Weights of a small GPT-style language model, trained from scratch on English Wikipedia.
Size: width 192, MLP 640 GELU, 4.74M parameters.
MLP neurons of a small language model. Each row is named by its layer, matrix (up: input weights; down: output weights) and neuron, and shows model dimensions 112-175. Each number is 50 + 10 x the weight over its row's rms, rounded and kept within 0 to 99.
After each neuron's rows, "fires on" lists the tokens most often at its 100 highest values on Wikipedia text that the model never trained on; "fires before" lists the tokens most often just after its 100 highest values on Wikipedia text that the model never trained on.

L4.up387:37 40 67 51 49 32 55 44 53 47 46 67 48 58 41 45 57 51 46 52 57 65 55 62 45 68 54 57 34 53 37 29 59 69 55 48 48 55 55 48 30 45 34 47 64 51 30 51 63 51 48 37 42 45 58 52 39 59 43 55 52 61 61 47
L4.down387:51 41 45 60 58 54 56 45 36 32 55 58 45 44 34 72 50 40 53 42 58 56 36 32 51 47 60 50 46 66 54 40 41 49 57 52 48 43 59 63 60 46 37 35 47 31 58 51 72 48 39 56 45 31 53 38 37 53 61 50 58 59 74 52
fires on: "\n\n", " |\n\n", ":"
fires before: "=", "===", "=="

L4.up500:58 56 49 45 56 52 56 51 59 44 44 58 38 35 43 38 63 51 50 42 42 46 52 51 48 61 57 47 48 30 56 50 62 57 40 53 42 63 51 55 37 54 34 39 50 58 38 55 41 46 46 40 49 72 61 46 43 58 48 46 43 50 40 41
L4.down500:53 54 58 43 44 54 49 38 57 38 41 55 58 45 67 37 51 41 73 36 67 64 45 50 51 51 41 31 58 37 65 43 57 29 63 29 76 47 52 45 54 60 63 53 44 60 49 59 56 49 40 57 62 57 41 55 56 54 44 37 37 47 43 36
fires on: "7", "6", "8", "5", "3", "4"
fires before: ",", " |", " (", "\n", "."

L3.up140:47 47 67 48 46 42 32 43 45 48 34 46 45 50 37 64 48 55 34 36 41 52 44 58 35 45 48 53 49 40 51 53 52 66 40 61 66 47 41 44 28 44 38 50 66 54 29 48 33 54 77 39 45 58 66 61 33 56 56 40 62 62 54 67
L3.down140:40 52 39 55 59 48 35 44 50 49 58 52 32 52 48 39 38 47 64 50 56 52 34 62 61 67 46 55 41 46 45 43 43 36 42 52 51 62 37 49 36 27 52 39 57 50 21 29 38 58 43 49 45 49 65 54 65 57 48 55 65 50 52 39
fires on: "1", "5", "6", "8", "7"
fires before: "6", "7", "5", "2", "8", "9"

L2.up211:31 30 55 47 40 41 39 43 48 52 43 57 55 48 51 61 58 64 69 48 52 48 47 67 52 51 48 61 52 58 53 41 57 68 42 48 42 57 48 40 45 43 34 48 58 63 36 59 48 65 63 65 66 44 45 50 45 51 45 49 50 47 54 39
L2.down211:61 61 48 60 60 58 64 58 52 53 55 55 42 55 53 37 51 34 36 43 50 60 57 37 51 46 57 40 50 45 55 68 50 26 60 51 52 45 49 55 54 56 68 54 47 38 76 35 47 36 35 32 38 51 51 57 53 54 62 48 45 58 41 62
fires on: " ag", "ober", " Mar", " by", " also"
fires before: " ", "ain", ":", "t", "en"

L4.up38:43 36 70 61 63 26 48 40 48 51 62 53 53 47 37 42 52 56 48 54 47 46 48 60 38 47 56 44 41 31 43 51 63 53 42 50 39 55 52 50 48 46 34 56 55 57 30 52 18 54 44 51 41 39 50 36 44 47 55 54 41 62 70 55
L4.down38:49 44 61 63 56 41 43 58 55 61 62 47 66 53 51 56 43 73 47 58 43 49 46 57 32 53 51 39 44 36 21 39 51 34 60 41 37 40 58 39 61 55 34 69 52 48 45 52 47 49 45 42 61 61 42 50 48 55 58 65 32 58 62 53
fires on: "1", "9", "7", "8", "11"
fires before: " |", "–", ":", "."

L2.up457:64 36 50 52 56 26 48 59 58 46 43 57 49 52 46 54 53 36 40 50 62 58 60 49 29 48 44 47 60 40 41 47 57 70 52 59 48 51 53 48 34 37 30 54 56 51 41 45 48 63 62 28 39 54 52 52 62 75 52 48 50 53 43 62
L2.down457:53 23 48 61 50 30 57 56 49 52 34 63 52 45 50 50 48 43 49 56 63 53 44 55 41 57 49 51 65 36 37 44 57 63 47 56 45 53 64 46 50 44 37 45 52 49 35 45 55 66 58 29 38 46 46 52 67 54 43 56 48 54 44 59
fires on: ":", "="
fires before: " ", " P", " E", " M", " L", " C"

L4.up213:47 48 58 50 51 44 56 44 77 36 56 61 54 56 45 60 48 52 49 55 33 60 42 67 47 63 47 42 25 45 45 42 53 72 61 57 51 51 52 44 46 45 35 46 56 54 34 42 41 55 56 49 48 45 63 58 27 59 58 52 54 57 61 54
L4.down213:49 47 40 58 61 64 59 46 66 18 49 51 63 49 59 65 30 38 47 56 48 44 43 36 61 38 57 46 39 45 35 55 59 54 54 46 52 31 67 47 59 54 51 23 53 40 42 53 62 41 54 54 36 51 51 36 49 55 60 52 52 48 57 55
fires on: "\n\n"
fires before: "=", "C", "O", "P", "S", "L"

L2.up430:68 53 63 54 76 31 48 51 56 43 59 71 58 52 48 50 58 47 43 47 55 67 66 56 29 54 40 51 50 35 49 50 56 62 52 62 48 49 43 53 35 37 33 54 54 51 39 43 44 50 61 20 47 58 57 38 42 68 46 47 53 54 51 53
L2.down430:57 43 58 56 63 30 53 51 52 42 49 69 54 51 42 54 56 47 48 51 65 64 50 58 41 64 48 44 55 35 41 51 61 58 49 61 48 49 48 54 32 43 41 40 50 47 29 39 45 44 63 21 55 51 52 51 53 57 43 49 45 58 35 50
fires on: "18", "19"
fires before: "8", "6", "9", "4", "7"

L3.up324:42 41 60 33 53 37 57 38 60 39 57 66 49 57 45 50 52 49 30 54 56 55 43 72 52 62 48 43 36 50 38 34 54 77 64 49 49 51 57 39 52 46 33 62 63 52 36 48 53 53 59 39 48 51 71 60 31 56 63 54 46 55 60 44
L3.down324:42 42 57 64 61 53 47 47 46 19 56 42 60 59 48 56 23 38 47 60 54 55 53 43 55 50 58 58 49 52 44 31 41 59 55 48 27 41 58 40 45 62 45 21 54 44 52 58 57 45 44 56 47 36 55 29 43 51 53 52 60 53 58 54
fires on: "\n\n", " his", " He", " who"
fires before: "=", "P", "C", "S", "O"

L2.up161:43 62 37 53 51 40 64 58 40 57 53 54 44 48 61 45 68 54 64 56 44 41 50 40 44 63 53 47 41 39 50 45 52 68 60 33 56 53 37 53 45 43 43 34 36 60 38 54 34 31 50 36 43 42 49 44 48 47 51 27 40 67 50 45
L2.down161:64 40 58 42 47 77 46 42 45 44 38 50 54 45 30 54 38 45 40 44 58 59 55 62 57 39 52 58 47 56 63 50 50 33 46 69 44 45 54 44 55 47 55 61 60 44 62 56 65 71 55 59 57 57 52 49 44 56 47 78 54 39 54 52
fires on: " /", "eam", " on"
fires before: " ", " (", "s", " /", " A"

L3.up449:54 55 50 72 53 50 60 38 36 47 52 65 45 47 37 46 34 40 57 59 47 47 51 54 46 59 54 41 57 52 53 41 32 69 58 56 42 49 53 50 54 48 41 49 42 57 46 45 52 63 46 26 38 50 34 47 73 40 59 51 42 62 57 59
L3.down449:44 47 45 43 56 52 45 64 63 51 45 36 56 47 53 57 71 67 47 49 54 49 45 39 56 47 42 55 47 49 45 63 71 30 36 40 52 51 48 48 48 54 65 61 55 50 60 61 50 45 54 68 61 43 55 42 34 59 41 48 49 54 53 48
fires on: " /", "ing", "ph"
fires before: " ", " (", " |", " A", " the"

L3.up525:56 63 43 39 55 41 49 51 52 49 38 63 51 47 51 66 56 43 52 47 50 53 48 30 65 45 49 50 54 55 47 60 58 50 49 48 42 44 34 58 48 44 48 68 57 46 39 49 28 45 68 61 57 42 58 62 55 52 44 37 55 65 46 55
L3.down525:50 45 53 67 41 58 53 45 46 48 64 35 46 55 44 39 44 55 57 56 48 40 49 62 43 62 51 47 44 39 52 47 46 52 49 52 52 58 62 32 61 54 52 35 41 43 65 54 69 56 33 37 50 59 47 43 40 46 52 60 49 42 47 49
fires on: " includ", "ch", "6", "clud", "ell", "age"
fires before: "ing", "e", "ed"

L3.up83:52 44 54 50 60 55 44 59 53 52 56 40 41 36 52 31 35 38 37 37 40 48 54 61 44 34 38 36 35 54 38 42 58 56 41 46 50 44 56 49 59 62 46 52 57 57 63 62 30 53 66 59 57 43 54 51 53 56 36 52 46 45 52 57
L3.down83:53 53 45 54 41 52 64 38 44 48 47 58 62 60 53 58 56 55 59 60 57 51 44 36 70 62 61 54 69 56 64 59 39 52 57 56 49 50 43 52 48 31 59 46 39 37 39 33 64 48 37 35 54 56 49 47 45 38 64 51 57 50 54 38
fires on: " us", " gr", " by"
fires before: "ed", "e", "es", "ing", "ou", "ual"

L4.up356:58 39 52 35 59 43 54 48 59 79 61 58 63 54 54 37 55 53 46 42 37 59 59 50 46 37 35 39 40 41 53 43 44 52 55 43 30 55 45 39 56 56 45 57 60 60 42 41 45 52 58 43 43 44 33 38 50 57 46 53 42 56 58 57
L4.down356:59 47 54 53 55 53 46 46 45 47 56 51 49 50 38 82 55 45 34 62 46 57 49 59 47 43 55 37 40 37 51 44 61 47 52 44 59 61 51 54 64 42 41 40 55 46 33 56 65 55 42 47 22 54 38 50 53 48 39 63 68 62 58 41
fires on: "at", "5", "ion", "2", "ican", "1"
fires before: "–", " |", ":", "re", " comp", "s"

L3.up147:45 40 65 38 51 38 52 45 55 39 50 68 46 60 41 60 51 50 41 56 57 59 48 66 47 64 45 47 38 48 35 36 51 75 63 50 50 57 66 46 50 27 30 57 55 62 39 50 53 49 59 49 50 45 64 58 23 52 55 63 51 46 47 48
L3.down147:44 45 52 59 62 57 57 47 39 21 55 48 60 58 46 63 26 42 42 52 49 52 49 41 51 49 55 53 53 52 38 35 45 64 56 49 38 48 65 44 53 55 44 27 53 42 54 59 63 50 38 59 48 43 56 24 43 44 63 54 60 46 61 56
fires on: "\n\n", "=="
fires before: "=", "P", "S", "O"

L2.up60:59 47 58 50 67 25 48 55 50 52 46 57 47 56 44 50 47 47 37 49 57 61 60 50 35 60 40 43 53 35 44 50 67 56 54 62 43 45 46 44 23 36 33 58 53 50 32 44 44 68 66 27 50 53 56 50 44 65 58 47 51 53 45 58
L2.down60:44 40 49 56 61 28 54 51 46 55 42 54 46 52 44 47 43 49 42 55 60 59 45 51 43 67 45 48 56 33 47 42 66 50 48 59 44 53 51 54 31 41 40 51 52 48 26 44 47 67 68 31 49 49 50 50 51 49 47 50 43 50 44 51
fires on: ":"
fires before: " ", " P", " E", " L", " M"

L3.up12:45 51 49 44 43 53 60 51 39 45 45 57 64 44 50 49 51 44 66 46 49 42 44 51 58 46 46 59 54 53 63 53 50 45 54 65 55 61 21 60 47 46 49 40 60 58 38 40 42 44 59 46 53 42 55 35 58 56 58 44 56 47 70 75
L3.down12:55 52 58 52 56 45 45 55 53 57 58 48 41 59 49 53 51 59 30 41 52 64 51 46 44 59 50 50 48 46 47 48 52 46 48 33 42 36 75 30 60 50 61 50 36 45 53 58 61 59 49 52 46 59 51 61 53 44 48 59 41 51 32 36
fires on: " includ", "ober", "ik"
fires before: "ing", " ", "e", "ed", "t", "es"

L3.up522:68 61 70 52 49 46 50 62 58 44 44 54 49 64 36 63 46 47 42 53 59 51 57 59 33 52 31 46 47 47 36 39 63 51 39 59 39 55 43 51 28 42 52 44 46 52 52 40 52 49 46 47 42 47 56 49 44 47 72 55 54 46 37 54
L3.down522:57 58 53 43 53 50 46 59 39 69 63 68 45 48 23 48 52 53 47 52 44 50 31 51 63 60 57 49 63 62 59 57 52 51 43 42 58 57 51 51 65 50 53 60 63 38 44 40 55 52 48 59 47 62 45 56 52 44 32 58 26 45 61 38
fires on: "3", "2", "0", ".", "1"
fires before: "%", "6", "8", "4", " |", "9"

L4.up533:59 52 50 45 54 51 58 56 74 51 52 57 44 44 51 43 56 49 34 49 49 69 60 53 55 48 29 45 54 33 57 47 52 55 44 69 35 54 46 54 47 62 38 34 39 50 48 42 47 57 42 48 46 63 64 57 46 58 52 44 50 64 44 47
L4.down533:40 55 33 62 56 71 52 59 41 38 61 47 47 53 46 53 62 34 66 46 38 65 32 52 54 52 67 64 61 49 59 43 60 56 56 42 46 43 57 47 56 45 38 36 44 64 42 61 51 44 46 53 38 75 32 57 53 45 48 37 60 45 44 44
fires on: "===", "\n\n", "8", ")", "3", "9"
fires before: "\n\n", ",", "The", " was", " is", "."